python train.py --d_model=256 --head_dim=32 --positions="learned" --parallel_block=false --init_std_qkv=0.0268 --init_std_o=0.00947 --warmup_steps=575 --doc_mask=true
MLP neurons of a small language model. Each row is named by its layer, matrix (down: output weights) and neuron, and shows model dimensions 0-255. Each number is 500 + 50 x the weight over its row's rms, rounded and kept within 0 to 999. Numbers have three digits each.
After each neuron's rows, "fires before" lists the tokens most often just after its 100 highest values on Wikipedia text that the model never trained on.

L4.down742:513488481509469506513485631410478510436479491480655510434490624590507598503552539523494406526522498515595523584428488531422525477556486478533563417454503472517481557494496491499518476485449599629472504490476523498502468487464503437398456438477517464481486551465457522503554505500467504503449448487476428490567499553589421539461530516437514439493448530426444455509451509501526488607468453539561527571547543405492403408486491547601447513492523487531404540523347504601493603483489562557503477513499536435496472536426531489491464440480515513572452458503564563476455444498481541480559572532447477562476556535529528505543621551509455477573450453499459495461443434431476473475557536484516412596415545549415468514550628517456496412501474451570473440519524532504491470528441525
fires before: " |", "|", "|---|---|---|---", "ff", ":", "en"

L4.down113:500578568551470545473556496569505545427492482520480407471528505483440445527563477507521438623543488575460484546457498549516514481532475485465527539479542511521553461484495517521445514568535541569531404516451472595542512611523594461510445497410577469484485487544494479532547488527483555467439504545565503521498517357553486527531501462493593486546571531553491430545393523505427454480482523522529441494511421480471498457402449417476449548439415505546578533476431514417492445488523519458523423516463566473540458558440589466529534404518599503457502436552428511423514336414516531482471502494496539485463561561478458467465559544570525454497552559480533518513453376586520479424642501600577438480518546492563499545454478556458502413530437388495470500486517518568548487547428455
fires before: "|", "|---|", " |", "|---|---|---|---", "|---|---"

L4.down286:504506561488474402537518519550573535521502506465488456542536476471466487456571535498499447571469481461511511460494530470501458541419475569544486531474541481526545539578535476596557523613526552515420473535513541393506511514497489403498469509484516485477486539478491485597402487536515503455514541407474482531422461508492552462540466436635569525539392588558606466432447602445577484542470486442455512491446476513486457492523494534500479400462508528409518589424463499474480397459530449421561537557490467419575607465431550435465438629595575554485494529481455523475343500411531512503505592515526453546459544526571544507464592572539480483479519430465401477476542544484511383441430494472510493512535503531532472427437526505439453502464559438499506493490609490585453464495555534
fires before: " |", "ification", "s", "=="

L4.down792:430482474518422587500564529505621574452581552440567513481570506468520588551442466464469542496571554418469586514514479534504506523480493548419534458519464576524526438567575482557598508504475411423409465544548664565581524526465539511516465444527540517509491487530509457467519491474463587420426481416397527485510577450538510512479459448572511329503528509463485441490480528417517567475472445524453621536540504524498484509533462474531542466449494431450366592512454478465504471488593491466459503490421528472464460601540427503518448538511556537391433452516442591533527508542476489565501492425431514400465419536484468495477538441481498544506508435543516451475440491474401521449517548433473519491495482519546465502510517583502518488529499571588487381553517524512481492565512485
fires before: "-", "\n"

L4.down295:426524593437537516441530570546522441457502559500436438493572494525479532494489516469519437501482578534600555477425539455497424442498438557438522538464554534613527488490461471461392528493473406438499472546534519531512526435593435571458449588566463509398456427565366476514535515526483503495466552499471440574497556458449440442532535449498438369536508540481485570566441552512454503566565505538539507502509538526529474494594465479556507407524443515521458548455572603427447583389570472547558569504480524485508503476553506384480459473516465568512507526401541584456550415448532466494486483364510505512578446497444385541470480553550486506532489513490476456517421500549502477505497554562591504523493448567487482510457430558563596524591505526482515444550480505579455480554512489
fires before: "===", "-", "==", "="

L4.down285:494517398467492588541442447418531555447493496531499554573605526489477440424535446476544444542403429594439587419525550551496491497500433422413596511520514490451490411554549430442584492519486532518540480480509491444486446467516506476452470577534517521493482509509549577492503551591464436489554505576434450448491441531547484508532557583565565463522524495518491566521543471426551550420539530494527498546397482522528432490558402445538576548438572511517523475553449396545476467470446536620563522578499477486572492455542447514448493518490457447520493515439558429488501500473503458485531555472450553567487585585542459513455557537576487515491472421457403525467418429498404467454545598457507502496482531487532456487522524518412527531441500428558412578479515385542574546385449538
fires before: "\n", " ", " |", " Christ", " D"

L4.down199:503567497541529461487566490573550562454578549565482611423516462468540540449467352524457540505546541504448585442457473547400542519498521423504577517566495524521458546541500452577429562429601432540443509566504492431503523586543475415401501413531502562551492454446541534470512506529468624519502525510533544483558548517542523437579482471480421474469510528396560533551492532526485450476467435543536566554479545570490480521589451493541488619522413427474404460469575391492445501479521462457462560456475563529567569525455456450535489582498442539493531498505466476480459446511436495612403486488577533492572494505413483511494449505428487541407561489567411530428491501524552427558603578541487489534512468497479530471462474529450463457502503465530481507423366496530503452464499498
fires before: " |", ";", "L", "h", "s", "av"

L4.down863:536522491388481596545553527483534504394423554549498449525514595421475538491527407453476437478413537421553447526523533448453500514531506442530522545446459479471482487557389530557523609479471554484498538434493571425453539517432561546464519455464536549544449566517481553550485494538446499517573528447582473512453506529507471511581587522606466470446448539407476508610522539459515484466495492501491476559460441511418493388477339490528524566534453539528495646524497533528544472552550441494460435446506585504558531412441510499594563579492438474503415472468497488534466454484506476469574520443544503636509546582539448523487514430435533484470504474490527516578555494495530404472606577455519551461492471508458423512470561458460550562443488446503458426420545435561466500498502520
fires before: "\n", " "

L4.down813:555496458536445472444482509410505483460463501450482553479516545570506501435508434507565487460409499519521541486575556555547511546600536506463517442460531530515460438681519471578513429475418545417428492591438442508478516535551517516485474460599518556522521518481519545428467536479556494390460413485467422506551456528506563512485490537460510487414510517556504475577468500396530500454513451442535521516533555578446482509533466587551470528442454524538599518579473482450441448436503512617578520459451492549424470523543421550445573522484567457505432500535529506497465452576492456512533475456494531482574555501412434567472550504429433480530615465536384503556524436416471448498508542407459457499514538523502577462511613560523539524456479579487530523388526491583543492460371429
fires before: " |", ":", "8", " January", "."

L4.down702:575523429431529527494501523405464474501529505490442528555390552448450436456541516458494520444531473498481483489471545430397512524515574508415416482502448517517482508643570441488520590535547511522396474528530675521503516492538484444477470513537650484558482507516504503502534529563571588498616389453510494579563510408386466487492476514602517461482496464506444392459501543464461559555529484511514502495447517413470488427515480529484539424480568466488536584568455436479435428457482489447475564533385430417495485493495566543528500486493506482477457520507472504488496429573494501494550512543583532552434662394486563480493441551427566450543490470471479508511465490442466475548554451421602527550522539431532443490559464472517531496512520486557548538549507462567537478576491490
fires before: ")", "T", "E", "C", " U", "ummer"

L4.down803:525450500487560469600514462495398472388435523522425574510645619497484507427457493423454549524498489482470453500529565545408453497520551514507502576487449528512513474360487477450452510494534513491441551540573500449525497478552559445448430512513431619579526545528509495456546591508495500461461474496476507489440503500402528565424586601555493490450421482533582510487511501514499496490537413502489465491451482506550542473500446587523487467418499524594445523528534532512510478432531450518405463511484425458370467549611461538518438556497511531524454618477526575522468523519483512496502487467472508534550547561475477485561451560444487550523515542403593482537564489525446441481493547473390489514518551579502465445539560443475392547485534401495574442473594513591460554438444596
fires before: "\n", " He", " The", " In"

L4.down971:549542580500474494522461541435444551474468486508507601528586487462549442424462490542570565498564507393491522538529546491419501451453445470485425566456481493491535562208524532472593493463523451485448524476509467428457448487487442456506497507501501536540546546522503486469508473469539480548479407455473545450435532544468512520472587494574626512506472493523389564550451465521551472507553480362594459467463526523406564553538412444519459491548516538553466453511481498488428511510519546449437510558504431492483519440485487567551453485612569453503491534480513536580464488502570501518605465557525529570502553525474501475475535468463448455453555495585513510521516538499567489493478533483515579528556560466579418571570581474439485531451566492511424403502581517433460531515472465
fires before: "\n", "The", "-", "===", "A"

L4.down444:459452538497467516568479486526472457469553573541417509461534584398514438549410486506409496623543549510574476499495462464584570520521479533478482544620530587495512477437591478574527514506515472475448539556498587486458480534514554446404557644488476461519482552494553517404507531523530549511469585491449509481390509527432444554570458471538508507503439475392429448537500458414579542478580488591444514562436390544556558482472547474475497485513454460562540510576369431414535569666535474481532487501539486445509547506476560551476488505534518475484400529445498482488546476452531547521404483474419505453461471528341454523523484464487514455545584518448492482509462516473556536530569513463511390439463518516485478520451576382511488512513483533508520493481510514496489501425548467
fires before: "way", "ro", " station", "c", "ing"

L4.down917:553529474486420447491505567535536573474531501541521528444501496527528493490529451434503470429494535531505493519477541485435514419545574488439588564367593487531448466674462507595500516527437537474391497551466455471490519480621484527516494477532530552501512585533599457413477561463460504398421427462457470560442432543458572443479534529418471398453458565513495523599453463420492523527564545652506473474456551519459510461527533531508452458523475485493518510545473500472404471480524512539483415448480423557424441502407486497501502490532497487497456490579473477509529452529632596576538519440537519506510558439413549512520536540489428485434551499500553501509504439397467496463412529481508497541534566559518479577543640526529602483511440488509505527410455468547446482559486446
fires before: " |", "|", "|---|---|---|---", "\n"

L4.down1000:515451503496536522517473437496489501542520507514642509465495508536522470511559518554507567460542588447512470572547475508532519544562518543524557421507506550529488523520495542548557522498425541487524426429553554525509643451481545391450496464552429552488518532527473541508487460507474491403465535563520545455544507421519473468379499620518435532531430553457553477462438511517595447530547485416491537418574579503550440539455523437478393379489536465523402509540507501479498539438406464534575508489549452436506426497559358490501546427428493467470476397531566589488536503522485481566539512548498517431537496510480441484538490483486440438612519448575540478483533478536481535474436524514580523562466424511443505471549567415505432356545478496475545450617506542489529480552370456
fires before: " |"

L4.down989:537491553465476570485444427482521503457526559545421475534477471427469621475558503394432484552535533572529471497600513556461511483465493503506575539456514577432515495478595627474545547421505473479521512528490520460589493542480499497456512539498492534627410450500491497536405489536474579494547462460550550430539584502524459437487499549483535422505545508603518444497531484557460536470438576513497461469331449441505507559461429544480479520504467470488529407398406533558453496464469431577420500540438516484412580578471503506501601549528481476343538536480580479410521465484541608416496576472411481558478594505456493497490495464528467477499460448543528520526567537564493522498551608469548522477462497438504493440500406472506450508499525545531524465534517509366466504441500453
fires before: " on", " in", " as", " by", " |", "aced"

L4.down94:541562506438426534472473622557532547480469494514591511490546438421550484507469459509538445572512602478558521517465481520487425449582550413519623482531523500525475488498534463478500532506516505491469483576501491521473588405557426477394454426555464442437468487562384527473570523542504507404472538421523568496465535553438528505518480524511528537543432502482418530517471481515535527483465506565428487452570584494535490434453439471447494495579416562472541670443485414553453540465592477499498573532474441459448441517530395657521503438411495486438505503493421514434554438512469539594487432488472496572520480542501619525406514528483518486492444507452540597439576530449538475591458502496424476578485587536537517467466580512489472460564476521487494482505550526479500417549505524
fires before: " |", "ate", "er", "ated", "%"

L4.down155:548442486429532484454534467491575493413552482469398579480566532461549478571550434498473544510502541437458560465501502514512578601445592481558585460437420536445472442390500516439481538495492436476545484506496515470510489476516533542479462617483518489485465431466473551543470560550572523561538478452491498479465528577431478448488497448540504442468481515514451523595556451492509460455595358561526522518467596446474558435476514493452535466525530547504583621565619340572524473471503423648441447459459528466462414469528441451594529499431468578433429480516529610563449476503539513471589498518533559494496476495458506482534493447472518564529514510462490524478521575522526472501606552456472514566490475525448531552435554510548425493430447518426439421572437493480488507555471513
fires before: "\n", " and", " of", ",", ".", " who"

L4.down194:497500518403491527564463482503489569461492540474530437483547507499486432423551546456411520400439629508482528477531563497433524393443460532468465402556491464548483565269545523416433598487496488392532521537519537458497578519455506511531562530558497452451498522513518440491515535509442517457509516563525486462502587509487553497620497521550471473423486520491470507558401427485467528558496513485546450469499517505539539491512423572504449461529526477463513541401591543529567520538615517465487410511412586474505477508481540432445530529569422517488531502517475565443575491661452509475496436518508559457535512549537466437460458511508507576554523522443473487481570511480491459566547536500429527392445552526495522454507467587504549636544476465433556435412449523508458510531488500
fires before: " to", " the", " that", " as", " his", " her"

L4.down77:515512485609481455498456493499550492478510549539598542562504548511506421484535538485455455593461469559511501517436541507474532442558535540442528479426555512556475525579472461542476541422485555546567527499546496536541445466574464491349489413562457548517477534523444514503544416545521447501494479491465442443452379415402504520574560470523529619513506546494541594429422437477504503530575574533442540489502555500539504408497488471526437479563532453533461522422487508521539501508371538582473501474551377547483499467426391519370451464461381529481414468487469430427536515588627467517484572464466602483494520479590461528606484547494472507468459514438505486446455520421426538407529499523584432547450478519497524539527544536511555503544509468568415499504538475511500554503535449
fires before: " |", "otes", "%", "andid", "et"

L4.down90:523525570534412490520445513502556607470480558450518477510440429523469458494480509476574529556453583520422427490412468574416544500452531517532491472501507515500494554462601602505568537452500441491501464475485439377479566468433449512539458513480489612566544615434480510461619568474579487539501523418464472583468541553454505484526498491473557522541513435440550500506515439572495461472487555509484447470494496468534467508443404391506501488485579473534537541518513533535586548553578531504565640519509514546473453490463507484465520500483521481402504525452493530423413513462504553533534485496504582566500541449572520412494489545415529466560529499475479464397515527542552485577487410438499466616389481595518459551474472530404456410457443478565351458463500467553515584490515571
fires before: " |", "–", ":", "–19"

L4.down247:534523535531547457589421552475572485463499523493519504503485491535510577557642449483457452414524483538503522543536395512566454412452564583470542537523583498548544516521451568506467486558507491546496529429479515458460483465527453419449577517524476506548456490566478520528443406442547529472518418454539500504391399439628579502542480609477470428593534360381511406427537457592489536526462470543496494497416535571513420496415449479482520506514497475417455549565465584436536481455515543565579626549474489457506534515469398442589453527509441484453561406556458514445458437464511550459521417515522483417555502570493528551505484511494514478434514487538521532428569499539509478449518434454553452527546390503535511522538488485541576531494478523497573504520428479496559513480480449
fires before: "\n", " (", " \"", ").", " Ind"

L4.down1006:535561440528471476542478473507503503470377490490508524502589524527526458519584502556515457504555489472501523577543547551481474487510510476567632419454442455443476425570545597589550501529520486421420445506469510469543515545409481415568406499566447521510516489434491418524559521523452428573449509470458476472545467527633437531396509516528559434521483550375514524489446500430541542448544543595575537495491491488433448514520549545553478527466499501526438547486420486462526513541507436458515429554480509470429459599542419489513417477548557553531374521467478622447563568575573513528491475560413477540480520568466594503495593453511460449502577432501514475476542530457475396528537549391477468520486493543494441536544584500484440460524437373562502476440523454529484517532445479
fires before: "\n", "-", "|"

L4.down345:448481537364513520457508449442497530497471367530508472527455543505561510528497482518496563566577405439505485558491479531552455540524439508552516446480551467450495583513458466442494468501553421501477555526484506514524476529493488547465481480512544480531528551573459450580490431543566504451487576424545474454525500550486499531493432425524498449489433478466539498566630581511471463549519401489561596467592517490491498596468472470483523546410522426641550414452565537438440493422484529401503498495524534531631428503571474441516433449518482591563507499477460485548473567406533581425439518504445450475473453543471411479609577527451382477508544473562477507497560512536516492457513533489580450447558458470483498579660563491490530399485559464517523404508510550480527537509503431
fires before: "\n", "|", "-", "A"

L4.down682:477464468597534474514519484606509491488471412537570625479575499474399451536544552566499598508517467470480474463564486523456472565467485568456517539460420521452524501192472506522448522502494418487501467512559551494465523504575418496475555480520488597516473515495556472589482517576565394508526555603542577485530530440510510487501449540533516569456526484461502443455470438529514459533492544380488590383533465508504516493498544424533498554578501471508457421488491452498507480537444511465438407547433553516457473485518448466443496497516509420501472504494480572489463531568561435546620455546510485497432534495468525459497454486487490536426547461581490565477543556557506434491560491495467590501525450479597517507528454580487451483502564469451536468546550487514562511586550474
fires before: "\n", " |", " is", " and", " was"

L4.down598:535453526502461427567506532516447527411415418577484528524544518493508543503465507483526575479527498444559530529482505541478510508519505544513503501520545443515551420474474450504486476451545460469422495483505558510498518547608478537469494445572610432454563600488401476489524379477454535430500461472439511533522575501423567522508496426489530363508520477481465502508524524446462453555473543543528496574465494561416540514579454510564409490463448601495471462468486427486524664472479452511490533478562563503422592526582406455528486412484495520543511461533490465508606489386547554550559505544593555430554412535506413612455513458470476542560583543622458459466540438449470495490539491474422498518518501433538507616537526516477481411488556587463614501549464477444465484498525429
fires before: "|", "\n", "|---|---|---|---", "-"

L4.down4:549512607513548479563549534512445519486404394477339561525570486516435484507500492505467594524413515555496539504484414470421478431383509529486560571515527486450494401400486503504322446487503416523523460493502421461554413515607455524507528504499586441494565522452505494429514467430555670464489478493550520493428429482434536523454544550506560523482527472461422510549433458445486459545557489478529483565447555490513501515518492491572392572492547527476490476551574563502527567490435531461519642497486524494480541514419538439543462523527465543489478618451523510427526482489484422528577468520438455544480532493424418510406514534528509485483573582538478495501530524454559469582443570531535498484550500471485512605574479478479521524491529536476498496538470592548472506547454491
fires before: "\n", "|", "===", "-", "The", "A"

L4.down6:453523399577477519441500480459548557503459573540557498521540489513529500602419513503515510466458429564585504445574477443535442478481531547498556504415505452528485446625420446596564470493462590492392533441474527443460571569595510587531523464598502494476548473455536540547522477473564454469455499484527488482540483522560455558443476569471443470454581402510443540598444559445460559494531428506472446464535524486427422523510413521538501528569476573462505480516478516471542491494371522622438592423577525469369495518511464486518519451373537493431385448464511523504478480499521474496510521540447500554499560479411533489500541491471434503460541486474439487550440498441440505554551519513496466537522493472507547495455596558529380484587581584539468549525456541563528477563446419
fires before: " |", ".", "8", " M", " 4", " D"

L4.down959:516523472473522449496524474574509507476404487428511475501449506444407450555501591583462579386501524522575531504614495535462428491565447504519434491503543490543540495413501572534530546469539546464495509482389638596436531510523529465451542482403537416500424545476499489569513542491565567468585352521506515525474381390512584500498548534548453538404409478464531460503492504482478596519440527457497511503441583494522405508445492531528506432552482413486491504461526481519442519471463445417574566497626561457481476466442493472486482509490510546610519586537524475436541502527573582388441483558575528403546515496508504470389482413515529504477469551490546507462461501587526480485500521481482560526468527519546531492444574549568505527497515454520465474514510458483459524439427623
fires before: "ck", "in", "ce", "ction", "cted", "ct"

L4.down391:545543522534513531498508547462570465525626561482453386541494518519528389447504556399459532498522473584427378470468431476444405438556441478535586487461452421486555532540493578538510588522394572518413488555537451525510441487461448494518572560524375510530520455614513523455463581500474469529438542418545452464579432474503475499512506493509489480533576600589560527483494547510516478423483489433393470459529448540467478514510454508531496612570551609494508535557492498510431485460523512489503470499508540540464496481451466493540559535442418484481458388552504515453519538620561452505626486495434544498472592510443561453408592423469471551560521435547548552465552460447467518518496575488499546473539507455429475440491444532474465506440545502546532577464457491421546485473481512
fires before: " |", "\n", "E"

L4.down719:504473462566540449471567549515475527518524472425492637481478550514506428552556400456507569556527482493446568585547473558529531491484511526541417617493554544500524505463447422495596505386504518470559556568404520428459504596586452578442533408568554473469498508512452513453495495455511435491487576539560477483502510488542507481543526551525514517539464408448515453516444491544551430475525432532542538517488493473425502477496412461512516461525525470536456382428578469542508537486639505521546517482423505492424534484421436569561454536552567504431571517404448487468493490437527508523542473458502366519471437542528426644429489507507470438454503485637459465516552528456525506575476480501486506500443425483557484612454563553428481450462495559466443547585469462470448581477484468
fires before: " |", "A", "F", "B", "I"

L4.down422:458519441491504481479515502451486517497387570555454521445538540496504476493545429610540402506497469542540480551445530435503553558522450459515454499482522520504523456561526507553554456475469460502422559596484506551535433643388464565471462472604567526598557560500446458469547533500396402522538476485496486512577547520498473491463519481560582486488533520423478565573422479453498535566545547488531530528465476403440452532522497537487484490571511418518352405415397484523517549434528536506544426505472555392451484525464426485547494418444541447532502523509495562513549500575478534492452549577482524543510451572490592491531606515519435533503525498525461495486516526436452403571527549372518372594491529573450456453534518472541476492408508465529448482477549402485438517532564512
fires before: "\n", "-", "The", "F", "In", "A"

L4.down320:587524446488527541454406475528542501490471527426526508482564552460568455413555534538633492491513504572529498557512569499566508454530505464463551461506509506451493470549495473520550392457446508425476429627412542506583527498397486486592438495571431552432514537434523484455466541558473497465424430513436458461527479496530495519496535495524575488477506557405510507575518457441504511483476549599557512500540515466382482429489501523493496539419481419527458463500428458491516473615530495603494445473491500501468480475577399487415462560536526575472454517444555540469512535581583473494487490474491530606566496610447549491516588579498457520488479425410442430484506501386488391522544604431479456445431529577488481526483543546566473516493559464556536529493555439610542464435510421
fires before: "|", "\n", "|---|---|---|---"

L4.down375:564509500456521491459492499527513457486509482484506632540369488523573512507416628414512603451507604485583504521535542609422455469556508500648452516476430482472459527652551558557557503398501567523480412441494519394457469414576460503533490559457451489481503575516460492575548493558545486493518540509516480568531579487477507507527529581390459429453430533449495523467461588454490515519458493482557511439533478467461514488465490496547527473478574520453511576472573643427466482451422476459487434470476454500457455487528511503447527490429406493439472417461475566516481455518436437518497426506516500498447532447535627498475515554417461485515495509521520513514435491392507581514490466531490557417501495478461461590403589436565479502533490516484545493525475559558535568535526504
fires before: "-", "|", "\n", "=", " by:", "|---|---|---|---"

L4.down602:405400590439489528425526392503541523462537518485579628411542519514512533534424507427533503531516500472527485445412466502516578392489512495468474449484544571446554387384454516562585493524548476556440497453566466495484441491556451456434535529541559495500535461508500644525565433551527576504533476517431497393493555604455421466456457399487469380528482459483555514457426566557529499545525545552529527601404476454515501493554558478491525434406494495551549540473556572521512434495436487467510530459594461459542483502515516526505443539485416447466564460516563562461468470469441417489453585562448555579522470493510476495458476433535514544566461596508584644532514551484459561464554492494476464530473504548552439515493449564503508521512529520535499491551429445521454491505520495
fires before: "==", " ==", " and", "==="

L4.down982:560482520496538499498409483526507577496533471498444570497532492493512553603488521517556552406543540451457491520404507488473473474590504415410497590509464492440456526585526459444571556458623509453436450473437506474583459499574445535545548539591580464494504432616443485575505437484568508546505521427605522462459494517591552516638460499538456453528550518541482471555468532548530442502470488479529504452482474575540502527476520496421518421468481549452574529571520557502503353477515468457459434535483474566519463492438476563456435457548371443488493485400574511565469382542555482452528463638481534510419512473456539491523471516482513447456448526529514447412490555532446526522463457490507471427550482467462452588487610425428533565547493444471505431522519421448509564482500530
fires before: "-", "\n", ":"

L4.down872:500480481561493523419506457523546500468469557463448385514577570512462547446510449500457477465552613551535524523498529445533604404520495471556554486433516522491542536668499521553512420496566492423440525581543571510450438540465461531410448507506493479526544544501477551505550481515400540530485478467444454510560518534570548409509554453438353434517558486467553520507551500488483497447404471510439489491498501438520515447499559457520525532440467477487442532507481528476528528390601612558453479481511494568468521540471536604513508506560504571522635425531568476584481413491512519582524480448426476508591544450463473478470511502508497433498399392483480455470407409483552446538536518485555458445499541615435517426450569544519584450380444480510473562486478487537472510504514489
fires before: " |", "|", "A"

L4.down601:536480397489520399514528434466547539486470526457493478482546487504485492566473428458437530522457478527478536472452436564478487553501460536510516519522512549570544419543472503536451465422481562539508471466548500552443599432491419575523464457606574522608556520527468461589451453597406461493526369493445458474388421554493399563504482468452525538445601530520486551532543486493486516498564421541564482451471525456480447462593507485471429446485523470544571470532533445442468463470468455552499530594477537495480595481520423523486499544406426439486435616483466469543546475507416525516620619460489518591437538394455566503477472570519500517436478442445550566487491520530514401481589514525516532496566475486489567510472499496509558588500567518470463458620529605543441468520449526
fires before: ")", "C", " (", "+", "res"

L4.down502:485464503381501435562640609448513497420530473425527471565587512578520496573522556539556402465449518468495545521558547538457499486526420475481456523506489493401502548580487589516448503454555572571483493466558507420519527525469505529506460498529466498471477478457565409474405539576466568433476452563537494451415527508539555504520574488437459582488521438432431531497554481480463483538538565431451520488456475555545495502553474550448471504481544493447508448509460517536508519444480522418488486506474501607502464637537544429424522458441422543515535571552452594514386389565471448469508413483475449511426602465481463503523499493486523574440526585419499517531526396504505561487506591518505556512545498430470524509522413593432482475452512537503414539463438424460496488611586505
fires before: "\n", "ose", "s"

L4.down141:465531458475446461545463494497472546504542578532430525550434505507435466467573430440478428505490581476551527528518544560503487543525518534404502436499546483473476445590503542584518569471397537580493444499497518522524516523446600430453489474511469573446411497557434525496427543511512498433563555488514501427516448559499452546476552541582511599454616475525461475521490652422543513463526482445457486422551440526432474388580389535517589497458463436489539481594537538565540484516491455522525528470593527392511430523431553573487494454452500550407402481460539539495494485582505504513563419514549547528440551485562468501477482481436473566421490466538520553505498479446488400583495569430595514479407602497540479590552467471508434479585442504431471481473539469553498532419500519
fires before: " |", "==", " ==", "res"

L4.down260:609452584493467436456479504499502513497403600458539531497438492498562515509531519531553579521447517519511503473439405400475474445446506409541542557491565474486397609462511524556534510432423507548505482500594429483403483490509510489499499477464362527475505570438491470564545599513608418493531550548527464530533494464541392432539518549427508520442476480561556530486494499530579559496448584539431399454509493471472495384440547568452528527601566507445500514479498490484520470547500563542513433544550548486581451510490417473461480487571591598538466512464534467550457575555525466519474525446556614425555566539488535492554444557463528450482446437432439608463493486499534476512439532472477467462427529499497438519501523491416544573494427474460398538428483489606553501468514542
fires before: " |", "–19", "8)", "–1", "°N", "2)"

L4.down628:446430583520469428536494516487403452473492464493493519520487519547446480551618495506493489501460521437456500530488505502465479397428484546511598582442522499499560428433481525459436529491459426479495499575589434526561463491435515461400470643455474567501567539510445537461572575510504407465505537511532514481482562494454424504382574530490518419517506508489449518525492488488523567642507523402520468521441459513495458502553488501562411493541529482487496532446499602567439523395405570509569504484444548398433473510405525456533517482523480583546479546548521638351519558541508493520513544536515573491504519582526439483514487466496446471539539536513583526555502508491513422490572415462486567585531431529448445441568503561599454501477445533452574460458457493571483519585509534
fires before: "\n", "The", "M", "A", "In", "==="

L4.down879:537500511505489544463533486520455413549377481503487502467522489528452489605400512417488503481474450584553431490535423539604436442503445537505472556474482520511512556657569459457501527548438518472475464482475563456500595555478534510515465531550533576473504452471484668597501513548464569441474487506451470469534448536411603470572473525519409535587421430447512432526457613507475477550554454506474514564524493603532539637467478506482420444489436454495463478491487438483514469464491479553465559580570429468432521403477520464519499510526517445588469580445463522550452447429532435568543574511435560503533512464488524544496428472500549470500433442470435453462487486450545522571533507541495538571499400428597548498572504498603544403493532454519496459503556501493486473535429495
fires before: "5", "2", "9", "6", "1", "7"

L4.down751:443485450446453458503544565488513557442573518488483497563485544533443504509545521561469453424481520506466476499558559489479548520473496470501534499567444555495486490494557552473444526598447536534432466498475451518549545505574521577414585563477491413502437586580492526475412454481505524492369442575561529423569508564514537511482514469491414469504513458452539369524611471511502517450583547475417511493462563448481556515414519528614538462475545435472508534508347589453508435522385520514458611484514388534406541536546482471546437448531458519595496556457488526448538551475506502432465503405553557611461458543450477503471456489571508521451542543481512574468549476569533536468496464474526526494474445437504493370426534439522554538466481496501436505577531477625415511572528488
fires before: "\n", "e", "ant", "r", "uring", "ure"

L4.down925:479449440596582456527520490586542505483498500552532462566429490505485503514523430488520415459443453484515476448480522479527510442575397585529451522497467417505467425717559476512512592474412568507412513497490488511469519482453591437491482526532549563563503416523460469466536494538549525463463524513425456531461435512520461611472507456476556540554429654499468459552569572594548565520490468534514518536451443463518496448477447561504538473506436534459448538443501476485429486477506555496511521577519511504577521506437491535502496479441457476591533465510511493566480510422436578445477471496440557531475426518536543504501412557459525428475421548481546478576570457557429389478538490474463479437440504495496472453500491600550642482411550631491580474456543507434445508471537526
fires before: " |", " (", "°", "6", "2", "4"

L4.down466:556439467480438423418514485599531432544481534580407569434449569536576497515474445499452498467509487423413500574544518462500537521539544459484499569514598515471515514549535495538452575497569534514431511415478427509465493460448518456431555496447501522365458508500521547519547541408530506514451452559479582530566466534490555458598469493490505475507541529496499506516527516465502389506507535474435533520412497504335458535482581511550537548405483500425562499522456536479528463534513495543556464511505452534474556505484444547481509489540521537542408604459502467410552406490511523479455553544386494436515569548536502514491563553505622479501485424573535530391557557519475513482529503463600507482551472549637382438578410373574459489482516513441489433545454451504542542528486464
fires before: "'s", "or", "ro", "ze", "c", " |"

L4.down262:438544488569416496523570548577431465561600361491583513436503535482546551528493435540525521606423530398524544540450520517469519540552529453460562473576464517535594478535526522474526493505459565568488431474480545523535442513446555474541483407577523522533526478563466543464484421431539606540454373448462491457506570447574536497489522534480548424481528441447479399455460598568505614661472447530485560449456473458470496528509419475523379488442443491510490555486448490461486467489598463453534501486490533490520553533457490588570483456509505561436495492572447519539453504481471504541478411411503534514522463504513422619496522483519488389593416564452581493521500461515393528508437511501469525492468501511542562463481547522488500516498437529474455447525545402507512542425454542
fires before: "-", "\n", " back"